Weights of a small transformer language model.
Training: a variant of Adam for these matrices, 170M tokens.
MLP neurons of a small language model. Each row is named by its layer, matrix (up: input weights; down: output weights) and neuron, and shows model dimensions 32-127. Each number is 500 + 40 x the weight over its row's rms, rounded and kept within 0 to 999. Numbers have three digits each.
Before each neuron's rows, "fires on" lists the tokens most often at its 100 highest values on Wikipedia text that the model never trained on. A number after a token or word is its count.

fires on: " " 71, "\n" 11, " re" 8, "," 4
L4.up61:467446476513483467650458485530532493561451554547534491472489554458543444457498522507497475514463472450521511503496472451477595432496590505546480524523495519493498501542488523508508532521570498470442545529479492563406522534478502531506513508501493514464534537519478554494567516512460442511
L4.down61:481564495598482518490510476589540507461529508494471556504517502463480590497542450434500527431531486517465447491506545491457552501510520539538494469519590470539511499450505520451537573453552531503457437502497337527467560493535502525434535505553428488541419474457459468426423477518495536506

fires on: "0" 25, "6" 12, "5" 11, "." 10
L2.up831:457443454486439557518500482455497490502491510500483507485463502560509475519477496507499490571561442515555522513539469484489549457523455415492522483520435507439518523607490507504406497539492474551500611516532514525439467573480548554579453465509475495505526524450522520506480464517490445521
L2.down831:561522482532502422451530492472526457505507556505455526495438461457456546445501496442483438516488416452430492558596469527477447517541492514487474535545456503481486510424517548424513513526513488486443425508471574462526496485560513502443495472477495474447451486467476467501453504449554498510

fires on: " |" 26, "," 19, ";" 8, ":" 5, "en" 4
L7.up960:478501464535518450481387503503545484576512505554428520389491616498481457413434456509486503515515480523392499512562558547513574566449505497443521551463444602482473465488486471516455494550495464501511517454399499528444551516437539522496485440452508489484522478521500475450514498482494413472
L7.down960:474396494497510482435503476553536513416528509490522530467548452463514513425484527388557486494519514501529504439475537490478549475470432571553504440514469459495483561477527468420471506524497509533449459489478473513508526483559475493478512514502438556483484474529469466569547498499495455542

fires on: " |" 94, "-" 5
L4.up67:501410485508493543617512474505441472563510528494508449462469437524536428466505517598543464544529503578566519478469438467555434565494523468576548540504465474506446506506482466466462528528551473516430602472566511532454493564467530541521502554490503490452590562519479512509487465505525542467
L4.down67:527516567588496497448505507502453538510496457483527516531433495454550587477471539412451518400578470501516510441450481452519570466450515498480544435533460507481478459490500436474481510501556446534564486507498478520487497491437527472477489588547547479464517525504538562487496501471497521530

fires on: " and" 47, " the" 22, "'s" 12, " &" 10, " a" 6
L4.up736:501547523507500493564468406503558519472461493542507467437433505529466523483524499520552500543482557399460493523472452573553506492443470458475510438533460531443511462499429475489516563447559469468476469455595484540471556516514509542490467493507434537433544460530511500476442484547475516553
L4.down736:468527471522545440457534508467461493424516419469492492584513423468522540513582540486537506438440546486543530509547550417468489497509539522539503463447489527507469518456479496488460492441498527480499495552495468444556502445549475501506442529444481488560453501507498462533509540441547533519

fires on: ".\n\n" 51, " the" 39, " his" 4
L4.up734:510527458484520436531513519495529561481460547515544492484492497504455504484439490508494557502486455400494549537420446547561495521424528470455519578619449490427493546471493483491563533485483485480496484447495520502441584529481562498514526539516499477482510536577501526485465479594465472533
L4.down734:440550480528425490535511473505462482495500444504537419519438383461488492516507505494517513465540612563529477528506564466577578521352543481513509519505431505458517518534509490515470462467518505494513516522452449511552518520450523469490551554486544521483467529500570458504461494496528545514

fires on: "." 100
L4.up353:514494484533480481557501539520499419559481586535529545477489514471507464584551460519577496500493488488510526517473541489541470441538518457543468578531505556542434492550478485490520488489528517555478514477432527415531494485457457456543447410427555358518529499509583583479476481520498477467
L4.down353:432473505508509511477488459557536470544498474568518544482483569505538596463487451441458507495480501501563456544505488532541497531532559529489522500508465507483503555549513531518420512491508461481454518460509439530445558565461499428491462460442496464578564528424545584417497460516536456456

fires on: " =\n\n" 45, "\n\n" 21, ";\n" 8, ";" 7, "=" 6, " |\n\n" 4
L2.up313:541461488490550451542453508519536476500484544451595491525471545498432439469444506477480552541487499460469481496532512524549449445525518521480496491543439515443537550464476500494481465481456496417525470421492563545495505509486489477513495475541510484564463482486517526499461500518489432453
L2.down313:526495512531569532472462461527543411551502523511511517514431530448504550502483472417511476491495511499516535477547473519449568463522557479459518491488482435437509494403454482527560381551569501529494576467442527559497509583536448549398514463529447586526516534495472448512497423500485509575

fires on: " of" 87, ":" 6, " for" 5
L2.up639:547525496484482539548427441529542408535489499527576450463490506507448496492516439509593526488454484424515489487506472558562490485563504466519544563500455557535502547485476542488538444444558510424525522464539511459483477521526517492559506454461480489511576547531569527555463421513463444457
L2.down639:510525526501444472530457418550512470520514427490397490518477493482538505524488477501473424512502485520438465532438485467541359594496537493494494453515445482462519588483531498481451529500425503507538548480517464541498500481506424511483444493492499486455545518510478440490506502533532458552

fires on: "." 91
L7.up425:554503462517438530458497492509445414491504523493425536532544484489527481558514452493570459524503492434498542506465519494542424460499513554477476548445470528525520505505519513490545485500515507492494566491468563479491480471434476484503504378453657439530498546525577581484527490558524455435
L7.down425:455497405591491436458456345450508527535486460558523503490502530507525543504492559500474424449454529537480454542436504474498493554520500514556515484498463454462493530490492490559486555494515493509403522516560454447473486490465490521442501484421463480494562545516510493508465476460456538471

fires on: " O" 40, " E" 20, " N" 15, " Pre" 6, " U" 4
L4.up870:486469512463520512471532516501480484528523514497497420493504564466516422540507527463431607569504542577573438482499389550484493512426447511492506467481514551469558444514465475527478606470437512515520493489533561486424488527528552512513502510460574544491532444512468478511576470564429483491
L4.down870:491538487437435451530545495530507486442509439518511496569546479476515560515480457503546478506527508487528502560453437426576483516486504480520497526498537489489480508453521472570477435453510591440452459548463522478553461475537512456560546495480443507478464527500495474499484462475587585512

fires on: " and" 72, " |\n" 19, "." 6
L2.up497:444462481476429464532441490506576467494477534548451480474481514491473489524466518543548472567529499488580518496454420507527507452479541465459499559476463516576471471552453546485468518478519509474480573481541503526442456565482540522538493481514441512412553538544548513481484451508448505470
L2.down497:451568493486488471391557477483456528410499411500453479514501496409501522536529568483491522544515459535476523524488527460476514477437470505524425530488468512472488498441502445483564540479471526481493493553496477519550506499565508496506480449521416539483453431506488451526557492480555474475

fires on: " -" 33, " an" 18, " |" 8, " to" 7, " and" 7, " a" 7
L2.up879:475456496511544560592434459532589474528450527564485509469501473520480509491494460509617494523550462461516494485527440573596518489461494468460532501519402536487509525475470543487556504509578487445476557427556507519460559568527537499530509531481483466527588497523523539478486441504469483536
L2.down879:504526510462490466450535481553428561457516449473509467534496483436495496531487553513462507476492453568527526512443510488502546519465526506518495511508433495531463542508493459494511499476509494534567553601443432522477522416502462545507486511536476537511551461489489468533524521509582552521

fires on: "," 32, ":" 20, " |" 7
L4.up885:539427491510494491526393458514527471592511485499502530483516491487529439486513507486511463481573428541424525453546463529535554490548568483538501557498452536553461498481518469534488518451483507550443530523517462501419536447531506529483481485486440462533550494453538463516486499507529523493
L4.down885:497518504469524538482477488576476452455471578533486496501538490495483528486559478445488485527461478402561471530512622550532517464408514579447547532514584508465537558549556506441509490465540548494504518449480447469490532543542445524546545500470521512510507513533505448482499507546510455468

fires on: " " 87
L2.up642:517487498535518492516478441453518419569508475489571460520451454488492431496511556488472580510542551502481447472505523558488506444580499502556514460501466485566547422515490386488442476513499494559505515503505528521473520574543533473510460381502457450505470482441531554461522484453482440546
L2.down642:499518539544494570453497557454510504431442457494507475517428474517482551550554476512566522488437496564563563491514574518501503511480457519471497632480484503491599512482459493486420519515479481530570549554483592494481439514459511525489560531486477496480446443537422434538490581460544521514

fires on: " and" 60, "I" 18
L4.up90:554518511539532538523492463524536457514464493460494483507471402520454505497486497455583483499487460481459498470475418477535448463548519485502477461489459541490536487441518494483533499514509447414466561507652499552471502538514472505516489461573506494538535502507428467552486544564484474449
L4.down90:468502510442438512502502515504501501443522504551491488525517551434498470498462492470519455445527491479456466521499523453508525411539481577457520528454450488474503473486474507486558454459495460545385510583466525494466537476476438464528501575532515575528478499486488466456559435462472506474

fires on: "\n\n" 36, " =\n\n" 21, "\n" 17, ")\n" 9, ")\n\n" 7, " |\n\n" 4
L2.up373:496497475525490430548451497448516496474478510467597473520489523554472453459437453514525558553494503498485516478505540541544488501514529531462544470535408516491517564479508560526442498450448505518563498449500570531509566452430530435540500402571576450501513525495543498485503487557459479437
L2.down373:496540445525473444457513484572467477504490489543507472544411473468490536577548433540502507493492495470469492494463494506542540468539566502527507549527523525455437486464502506531493514540569500543540569457490483550540481472534457474462571423529474536447493516508507479445495513514407540570

fires on: "|" 35, " a" 16, ":\n\n" 9, "\n" 5, " US" 4
L2.up683:450499478444435426548402532488529526541502469548504514427521550519570449562510462474461477588498526468561516508499461523454549558483482481455460520521519534501494487486513546503428548494489505479523518503537541532448445573462492532483547560501556489404548486546509512404476467539468503522
L2.down683:554563451566484599489558515510505459469536451450528491482444488464486547519565466453488491446542517568458514508503489461524534489442451488530514508451564529413556498468515473491531499543497505525504465540572492501480411460529497509447540503485389492482467493507447467472479481521489517438

fires on: " |" 52, "1" 5, "42" 4
L4.up485:488474471491515507567460454455467516518538494530508463454478446553464474443489453552523495520524495551494545498501506495540488531443526460540483548459499537537447498501446536452450436544463515491446559487518505502455494561498477575504503492457460467412590554471445457486448464546520414487
L4.down485:518407545544515492512459510503470481538468503519495519510565554498557484543455487483455542542525513492540514477508449588486522451520531546484506419540530503417594492510520508434474548479496468505499450523482519551494485524508505441589531534521591448580483456535576557483478505506469433559

fires on: "\n\n" 24, " =\n\n" 16, "==\n" 15, ")\n\n" 7, "=" 7
L2.up84:557486473547456395471456464470512493474486519477658463536496560507462453506464488521497534479530526467419527471501535478476528504546552500457560527545427503474481479514531551539454468436502528527515508434494577536521509420421508461496495472523490530488472534457547535452503558518446484513
L2.down84:443550462562545533494502481508425461496520491475450432451411471471496543549467508498452448482611504512450504520526493495457465509496511511454513523479525456369510490460540513562491509523533464514501537462542537615504512475510516517443541465568464542467456458498462441458477522471497528579

fires on: "." 30, " " 18, "199" 17, " \"" 9, "200" 8, "201" 5
L7.up237:481463516549469379611561498507510472568505596512496529471492561497507459519501466604530492529488497519531443523543498575524423562505507556478439519477482500531500484502505488528552511475529506517536502476467544435576452585437539495501507483395537463501495475533569588466492476506521485443
L7.down237:509598483518485515463490464510473465526513504492492501458521565545572581574500499507556494460493513427535460542539560489533515521475493515500454514457488492499534548542490450522502523585502391520462495458573477490407473498413441447413483463440495417505527580504474474468524538465470515439

fires on: " " 34, " |" 24, "978" 10, " also" 8, " ISBN" 5, "0" 4
L4.up286:502443526489470516526508474501436564528497581505455506464513477541483498503524560479539511535499462546427464474526432585510423506522447539475493579446483531451477531541511460472577473462442556470525524443513496501451512508538499506492520467444558501443552515546454520528489504480484478459
L4.down286:447490497460568462605506533544551373564576431494517504565570539556520496475494531499468499464474501431612541489523573482529477524476562488498526487549491451597517522490576477475460468476535483493502540504504541518478469497483525476487557443485506514564467483442561522505456525483457520528

fires on: "." 49, ")." 22, " =\n\n" 8, " ==\n" 5
L7.up333:544436510503569494530505488530512467525475525475418507491508537482493454479523471490545540555463459502532539506485553502546470540475482547485499446536426545456515508545520528532483519488541495541453542433490551464559518525539459526489495538495535468530585508556585549449449500561529518514
L7.down333:481536479458452493454448419493523493514480498482472499542413489486459565505460485554497488445448502463511461506473533491556572542461515548506497523513473486505520473491568499563426555542513436526435528505478496480471563540489479532509453537475486467546544535488565523417495550494453542442

fires on: "," 28, " |\n" 21, " |" 11, "\n" 7, " in" 5, " (" 4
L7.up470:489486529542582435567405514499501488515507560564530519451504565476527500470499455550527519417507492487459535517517555484514591527479460516529448522468506514474463443484452473478512490543491483472449559508490469509477513601463527484535474516417505466493520519571543447455528517516479443529
L7.down470:473453477500498549457502491485408460394528482555441485453498517467410496478448480437550530551555517429602485484484525465494485439451531504565478498485592514496563547491507512442483491508491524541474475419547502522539560501531521542505551521491438505423496432472442490554470522560497552523

fires on: "\n" 26, " may" 9, ":\n\n" 8, " |\n" 5, "\n\n" 4, "|---|---|\n" 4
L2.up247:553503486458437450478453517528523416544492461504532514535567489532515473558524496547582551495513513519539548550487519502423547529530545521431503563526472486518370465493484571547431460485445535488531507478390521491468449493455489563496522512507606496460503481500597527483530492539524497428
L2.down247:496579499482470492484447495524519486500522409558470501534484449476511537467589512431530448528512531470492528515503494500502493495515439528551503483404490563502490495445453510524462518593470580468441448551471563480476465472539511490487592450475508534436497589445510403514491530450430526521

fires on: " " 100
L4.up108:497447496536489527596496475521495506541522471519551414468506471487558443491481563548484526523473454436553448404515419498487460488524586506466524490497477535509541456525526464533543556515525484524496507534529545455477518547515609485504469527429509466433514494492522588534518443505439462586
L4.down108:524519458479444508450543371523498560539535489508448558534506571472558537580469517494388519452534531507497502513464519526392482483587496523491459459442456477461454442523485564469486544507435471521551461510507524438503483518534501507534513535529495510545478494466534527514544503487512528487

fires on: " " 46, " Votes" 6, "," 6
L2.up165:506469520524488441571520461453491447491438598491516474395486481496488449577528509564527492538522595490479507443532423486523412497545548496480523535449459500499501523533445497531544514466565535500480480461516491500531486554543462557540488479462530495456517494488521557529515533485493475592
L2.down165:513536495448497525476522485518469541528557402538456464530491481496537537495490454452460465486550470551495443517488569502518480516440468526459506521463506512487486480443547530526498524470473451562436531446485549506491480479493558502498578473522444483536547416506433461495403528512486503516

fires on: " to" 60, " (" 32
L2.up729:510456519527457553541530519536518459519479508574477502466498452527443513479492552546577492514520504510541462471528422522620529436454469511459565464449427495509533504485462486542506451578588500505427613479522503546419482515562533528532511495507474514502546516475541515580523492491499501553
L2.down729:485486527508448545565464521562440531524444480519475395437498499520479496540510524413516504497505411528535516473457462478482460465542482501449533557477474491545522507415520436514570487467584507469544533491521569548494501395521494511476463586442431562483442491503568463522502521527476541541

fires on: "." 67, "," 13
L7.up1004:512513464537546554536462471529566501578509480439510549470547548501504486548524459562565492518533537498485506479494481472597483469543538469481488519414423566488537504531505523516566478424536498528503554466497537516516574501495454600480500500491540433581505522509597534552459464557408501465
L7.down1004:434542522487541483455473475594485400606501488489513460521500524457515503472466530526475513421504470554485478561514533417521514564455546448543566522425409477438505556533522479452475531528567413515467535433540485514472507479475471485421491492515503468487526494482497509499486460526498528497

fires on: " |" 95
L4.up20:496482474540506563524496455452497471463479498424506409474468428569437453547508476548525469569496579512514584510482516417565468531463529474513477571548492443552449517471498510494460517505460458485464601513522493529480472501421481445538500505512525521443541565499464459513470474537531529428
L4.down20:541438536552544436503546498532522470518449591476428495547505533501507517460473573433434506514550515524495491404478473479508532522487533454494591478436507436434534529557552496548473534480518490496464454558582473443515561557531432539588471498511549451502542484463504494547564524467609509505

fires on: " |" 30, "," 18, " " 7, " and" 6, "ov" 4
L4.up579:487453483536488500527532475481483492464514538483515465503421454496501435488503543544513412510459531515477442540488432523533521513436541489509461561565509504555417475527384493501492510531521496449513584478490496490440567475453483592517474470539490510417569508508507527523492514536443476506
L4.down579:473588527458508492504505538516504453479517512527485505582511471486487613475569465406477502432485495553515435505468579520465460496452488514531532511444563510492462506500544484505510521457508539498472489508453376538509464518546448489443557545456415563524456520486477429489483488508484538458

fires on: " and" 47, ":" 12, "The" 8, " –" 6
L4.up618:440445485478521518543445437495540487470492513524475510486547531507560510500556525522633479531569568506468492482492424580486461488488487468486549512477406514511487566503507534508583434485567496440452597506604481548464526517531510519556497457484506487475575457541534506547478488528394549505
L4.down618:534536492512463424505535519510484551464538495498512471539423530464453488543475515489453477504514479559482521472503505428452517467484454504416483483498523519562458495487513482512491522509497535490479502509506542485561522470471483471450461408508563519553471470522453521470516494434476478489

fires on: " the" 27, " |\n" 14, " U" 13
L2.up724:505421485576505475495497480522507491494493575506549440521482573516494474478478549503470518527511488463524563511474404547561426447458460525428489532515474484557551465528454467530538495444493506462511537507444513554460523479472549481528506547508479521454489483533509460515480423511405509516
L2.down724:435552497501508403412553511543469511468475509524503433524451474454530517511484469520493584573491558520465489571534455439531425528451487481416459587578551514440499528496490481516525532427545554469465506477411579484499544493486533473579510463501536533504454495493524482519499441516497499523

fires on: " place" 17, " Championships" 14, " (" 9, " –" 8, " Stadium" 5
L2.up798:431442533490436541507424524499519549504542553514514517491462493540520508458496504522542486510500500497531464486513405549608495557470489496471504484481461486573509523491473494533517464455549522508478556469464496622477468506503496546487473493479542493505501489485505453511471500526469477510
L2.down798:508475489455560535419449508555477506513490462502533481486478510501475536512475498457492491514444448468533447492468538517611516437405436573471525524471446490549470513455546494525498551476484532468462494480542535577436480461510593439477451523476485515464507395549456455501473463526522555487

fires on: " on" 32, " to" 24, " " 21, " March" 4, " Con" 4
L4.up633:481430492541469540428467491492531504422510493437542447468503513564494462497571525562491563510512545512531564518530505552489409492455484511551487509481484476535522481560466532522415499563492486533514481521472521534436525551536580521519478476432484444422510543486537539508448441507476432468
L4.down633:506504496483469511569525461531501437454532513510523438493493437541390483433469491422490482466519494563500488466510439470510527558506525457514524488492527499548437594483537553534523486460460551428464472528495545509483499459449438409496520449518469523493511512465500459569426544528509571410

fires on: ":" 26, " with" 25, " for" 16, " non" 10, "'s" 5, " the" 5
L2.up464:469503499514575541523452469534513518478464528584595468468536480565495501520509510498523521545499488442462561476529467575546490494495495511490577513562458489432515605461502492496571497476581451457525524456526501526472607493521544478487525515550547499484540531563539475492430465480426519600
L2.down464:457552490518468507449472525427488462485542431551426528547476507465538554504440490534488493479524394495480507447527518484452505563451567506508469543501511490435473550532523477490517481435452538506551496502495458394527485513460471508514435523545516480523568468526506447466567557493600436546

fires on: " Minister" 17, " Ministry" 12, " Pro" 10, " pro" 8, " Title" 7, "Pro" 4
L4.up669:549508551431479464531446513506502546488455472539474471491478530501499477513443524539492512503418537493441515489566492512504482513541480499477479479485430548493536569496537560475500459488522551492574493519511484524472569541499485531507517465530518416482504499510573429542428495552499448497
L4.down669:447479492509482508462560504518481582485538539527426492495478556508486566525433464509570524456503458506525489465505472513515476560503477566470541422480540472462494520532508545484505509563506458514586556587490445434436504459536522618480543460464504488457579471465489511572453505519543475498

fires on: " all" 10, " var" 9, " for" 9, " cont" 8, " prot" 8, " eng" 7
L7.up389:548545512558499532538482555530486437515470507553486447447517493521360490533526528535571532532510534561437525472475435557534482469501496500485563527499477476504455548508511499496524556497535481395517477446569533479561505450527478466512441427490514500509567543553492501518527449466381488499
L7.down389:497579488476455532514536451508511493491513493524514495488512518515476476515493439539496522494491428524515447432469464540399490492504491570437469514509515556459503430541549493467629461460495522516434518500460431426562508540549463480465470495499549529547459461517573543473564449554442431600

fires on: ":" 92, " Website" 5
L4.up37:542541508530446483480582474539504605512461507517489528457507574512513459513435509583453516496527454498511497519504409538489506493523495485452529487455437502482465560597483508530567417465550502483497542497512494503415499449467439565529547520463538481486580468499528500558534514506525503564
L4.down37:484528505510485522547496400588499448503490477564490464467484512472482490500547579520456459531527508492468481492477552501559468451569505522509528527560526542501540500526510482478430452523512510541477514487498390519502516534528531525473484422513484504487446506505490540501477529495488576553

fires on: " in" 34, " " 29, "born" 15, " at" 5, "5" 5
L2.up992:483535483548490506494393462499522450558452493469484498481507473511446453497531498542551591529528504532440498492475494568555522428566530490494532545519446501612531490491484523520442474410469504534540486467493512476479464581520524482521490380499500470433516530473523506494526461503446489536
L2.down992:462498500629425569516439491577503514479475463476570433512477468540477475509428508592527556536537559529523498513535471492540435566469499483564547487506486499536499555443482459522551529551509523505502590476470491521512499494476508532472516441542508500423559513533499531527488453553367559471

fires on: " the" 85, "0" 8
L2.up176:538414443541523553553413493480522492544472499508528426472443517529463456487467504504473496550565488543523513486535477561494494512505444423438555521535407497532467519507450487512521523466525486426498549528533522557448441575519562505522457470487442496461469524519525515519574442448415501485
L2.down176:442494481535482429473493487448522495501533455538493545536456443469492489566484486499447587503552447546417563467563390430511462457490538503438503520523525513364461507497522473508520483427513545522566466536483502426500526422503509523489461458545471539525501480431491459531533430522559463506

fires on: "T" 31, "t" 8, " ext" 7, " use" 5, "-" 5, "{" 4
L7.up600:558522490503545476458485532480505508471519468491548552464519515463490477503548580540523468495553561511547563489527480544523518512519475485492584480479543484403553539549475500392520484492506427467511475420515588533515529505471489527510511562401488514479526558533485504539484497507491511476
L7.down600:441461463447449484490446535498491506497433487450481496538548489459502530499449515486504543532417459517486496497497448484466529549555515517447454522521676423487554484486614510496565539476532493494478481503528528460500485526441566452507526568507512546494479518570454474483433573512493500494

fires on: " (" 28, "[" 10, " " 9, " [" 6, " February" 6
L4.up470:507438498503506495472498529503496558543540537475480489493495502530483474514506515565464500541512493540542554503507443511582440523431580488527445481530500511509498468547506520461455566499450480514493482444528506469457470562566481550502506484485625585474604564510475444473486446532477519480
L4.down470:503470524524469532516408492576556400521459470478541535493520565482494556511449485440534483405499530504560452515509493506532445517508566487484553480494506560528517527429499545546550433489541490523490518468514370566482473525456474446511559503524482501537435514434539553521510548505458515490

fires on: " " 49, "ac" 13, "ict" 6
L2.up917:527516554467444521600510479504429468515489535508540521460452424541476521556533547515477542470493464548474434463540502498550516498557493519533535549440483559497513492523476495487530520520501537568503526489492503441504566539529529512488478436460582499496492585487557578564500531529532392502
L2.down917:468546492527520468432558436489468478512495403542472537557517541485487543460526551485512489480510488501545493479467525473449508494489447497509413501498509472463529503424520536512541496532480578526521540525503629470501508488480492476452542524514442508537440467490465488465460492468472549456

fires on: " l" 23, " to" 12, " v" 9, " ind" 8, " by" 7, " Website" 5
L4.up49:427437469586503520500415513486572475536540496482521515494541431524402498484535521553569465545505524539562559511511549566490487467525508543498547475485495493480573474524496601539524471511540478424478569542528524488455518468455525477506507483495518467508582457528483498528522530497478509439
L4.down49:517498485485500535489518565499605483568549508505476572490504460529496529560505495484598590399464553481488461478430477576476506464491512473539452504440474519539440542516513551451521490489482456478423522541507469517535491523544520503462493538446520505471515505506488547473518495552428535572

fires on: "-" 24, " to" 14, "—" 13, " (" 9, " completed" 5
L2.up738:557440483496535485575397568501510454570464538512553531484503468526475472502506476537478460564598545515554462451538408582526509517523554549553551479472449525460517500506482527515524539505543532475458514492506499526510554537523514585484485521482513522459620496527595567472469533502485497526
L2.down738:538518497496496548494568528560428514502538470534479469516459450496497562510465496417458480464554407501564471494462539486502557530457489446535546460471499526500529514534573478536539552526529496557517577451465478564462541462573477552482525561602490448516464373500496453528448536544545551526

fires on: " |\n" 97
L2.up335:476432512511449432470423479505569534478501518565526452508511536556467496497470475529500463522545532482571552478480433509439460490444491503465490547488476441536481419513434538494477511420494491471509554467508519563489520529482478508482511550503499527403541491548555499406454461533441509569
L2.down335:431503508459504469433522542502477589454506444482408512589439513499466546467524488437487511511462556524522490500493404466478533509476441542527467480443548483474524544416500510495503518525491540482467468521556551519552407466515470515510520495479446576474441485500465439465537484512455514516

fires on: " in" 66, " " 13, " on" 9
L4.up801:501510518540525469513418513499572503557531509461525521508577527476480500508508509539502576525474428484511538452551491470568419459530527490536477530502486486442515491535470518484442528482537482484513498415446496449494454475552553520511479452445472520528530551540515561557512426548468463501
L4.down801:494492533498479504520411462522546484492541486489468494576522518512382472408498520458509542475521539521520447423551497528571539512510585477508531401445499544527496503455615453550510412461461545558504522514524492482548499494493480524462477457473417534541583463495428493512518514522522508455

fires on: ":" 36, " re" 22, " r" 11, " mi" 7, " km" 5, " date" 5
L2.up886:490474479505417571503470457487532535579528528483560512526506526462488481508508514556470491487525432484551480490515403505576487437571515478456507526520468502439482472520475558527564510471578523442444561505480529490425453501495509524579521534487497488439551530507540479616548508539481462513
L2.down886:539530485525492484440518489494463535386495483536491525532487491515462493443563469568479496552584505449520535509491525520463471480487487501543542432514536499441475521567452464467487440532529467505449484423573586458476511485490510483482520499537515524488475593522445520485426515521462476521

fires on: " \"" 24, " of" 12, ":" 9, " (" 8, " for" 7, "The" 6
L4.up300:469443488526523527618515504499462487479485529454419473471464501595512480524491513533559450504548559577504541502518405448478447557524451492473571507445437485574415547506516550505501500544567453518486590538630501475485528529537469513585502462500561565573570536527524476565521464476426539514
L4.down300:462465484472564443510526509488490464429516435520556429500501437482478472523413540463491566514519503554595475509507475502488467552416471508498543558520492475536500529441574463518528523505515505474496512477444542602482552530459481477432457444493404553527425405528473556502484467503494522424

fires on: " " 99
L4.up316:524441481517498487583445465506533451566550514562561450449426487479447485483558497445533534496463515420472451460522524517541527522513541510462556550509471550517517483486546494542504554479510526525488537437508572510530520597537543521466462445434447582500525478474504502540491470510466506601
L4.down316:545546485475508519454504427540484551528504468550469565539528497456535517470448546501404495449538514545518504547462523465454556514489510519481468497456543537506487477517507555523437555562452527550498416516496484538500490530505497497478540512492515490474512522513505482467529516498534530521

fires on: "\n\n" 22, " on" 13, " by" 10, ")\n\n" 8, " from" 5
L2.up948:488512525463496491483406489543544514565511495452637518578511543473423472492513506480547572473475480528499466467513550560480444449584620540513532501475454518473527509506524547480458504444512520493523489434494529496491566442503493519479495481493523449529497561518603578523493440560473413489
L2.down948:508493508579528503465475485469596469525517563483523506491424627533469516525505523550487546470535534570413520474526543514472491536472489514507488520480506493420533517504442420506558485533538463524518562476512583566537410576514497506433503536570487464502521518527507484501525409468395521526

fires on: ":" 81, " •" 7, " -" 4
L2.up799:485480502469501531641493503504545461564495527542524576498490572461525495480438519510511442511579469515592493442579429527499494461504478490502534521471461484506491477453469503495539437544499504527461603494569484499454482566463522526505534571442474509543520485454541476564517488480482506458
L2.down799:486399487509486587538563461527506463525443499496532472454497473481536468469523490506479465532537421585564526462512499544537435462487527510543547517527464488482533556514451464535564457502541503483506532468523517593465559525486513506512507532493437486563545456517472515527476487467510572487

fires on: ":" 80, " /" 18
L2.up620:515458501487415543601507501517519446545515493533545565494513576493532458510466484538485439537547428531580466454526422518494537547484458467473544545501473517515452506517427536467538462537507541533502548447512507476441483535458518518522536481435529492471514537447521493540513418503503488466
L2.down620:500489500471453544570509430571501455566507512518524509505465477532554506487515486534505452519539427550553477448519516505523453520473537468517550488493461528487465531514475448508535377523542468520526526469522503525434516499447492520523504485497532487522566512507473504515501510475507537521

fires on: " St" 42, " st" 8, " Dep" 7
L4.up727:464527505505564511487520449458440480587438516464552502532514427547557471446453515522490535529532456494533538514497503466542510551533552486527461459568477566500442502460521528516518455430504447536416553485493542507522547501433450470550488534554503404545559566497447461531516509492535501476
L4.down727:497502491410505507520448541459522490464482474585544509534540459556449530517539437412509536529533487494467492494520522438438474522511479508449490502587541460469506527524567592456536546456552453466542479548498436512506545462466508447500518522381442526541489509509517492437450487511507455516

fires on: " " 31, " on" 11, " January" 8, " October" 5, " February" 5
L4.up384:453472516552503536487437505526551508478558444474586491483487492413518467492568481523459543539469490508543538461502508552562367474470502530507420520531518466486537508519415532508479526471512516543415483464454536500454499562523543522500498568460534475450471550492517552490424408551488457457
L4.down384:570475468446491493603460467551558470461474511538453522505451495525455490469433482439486485416467548506470427473504498518526427541459527483468509532470487472501486564530532502545542464481470482556474527561493577494519496533570444506597549447452453470487534498442526526551502483504558545457

fires on: ":" 94, "):" 4
L2.up675:472417504508428602570513462525507453546529486553511522486475560509497502484454505515494480521518452525562507475548376511554421457508503463489527502472475479485437517519438516533556481473551517447511522492525517464481465510489488554530510593485501503472577511485519480597512404490480523486
L2.down675:466459485485505576516457463539517408496486457484468491505481498542577486492570504525508475556490474535556497440505471514595366482507523490512575520531463506501510552494463429525532404493491479527520559456543528486418506544484528487508517523458476515510544524475504499517475478479496501468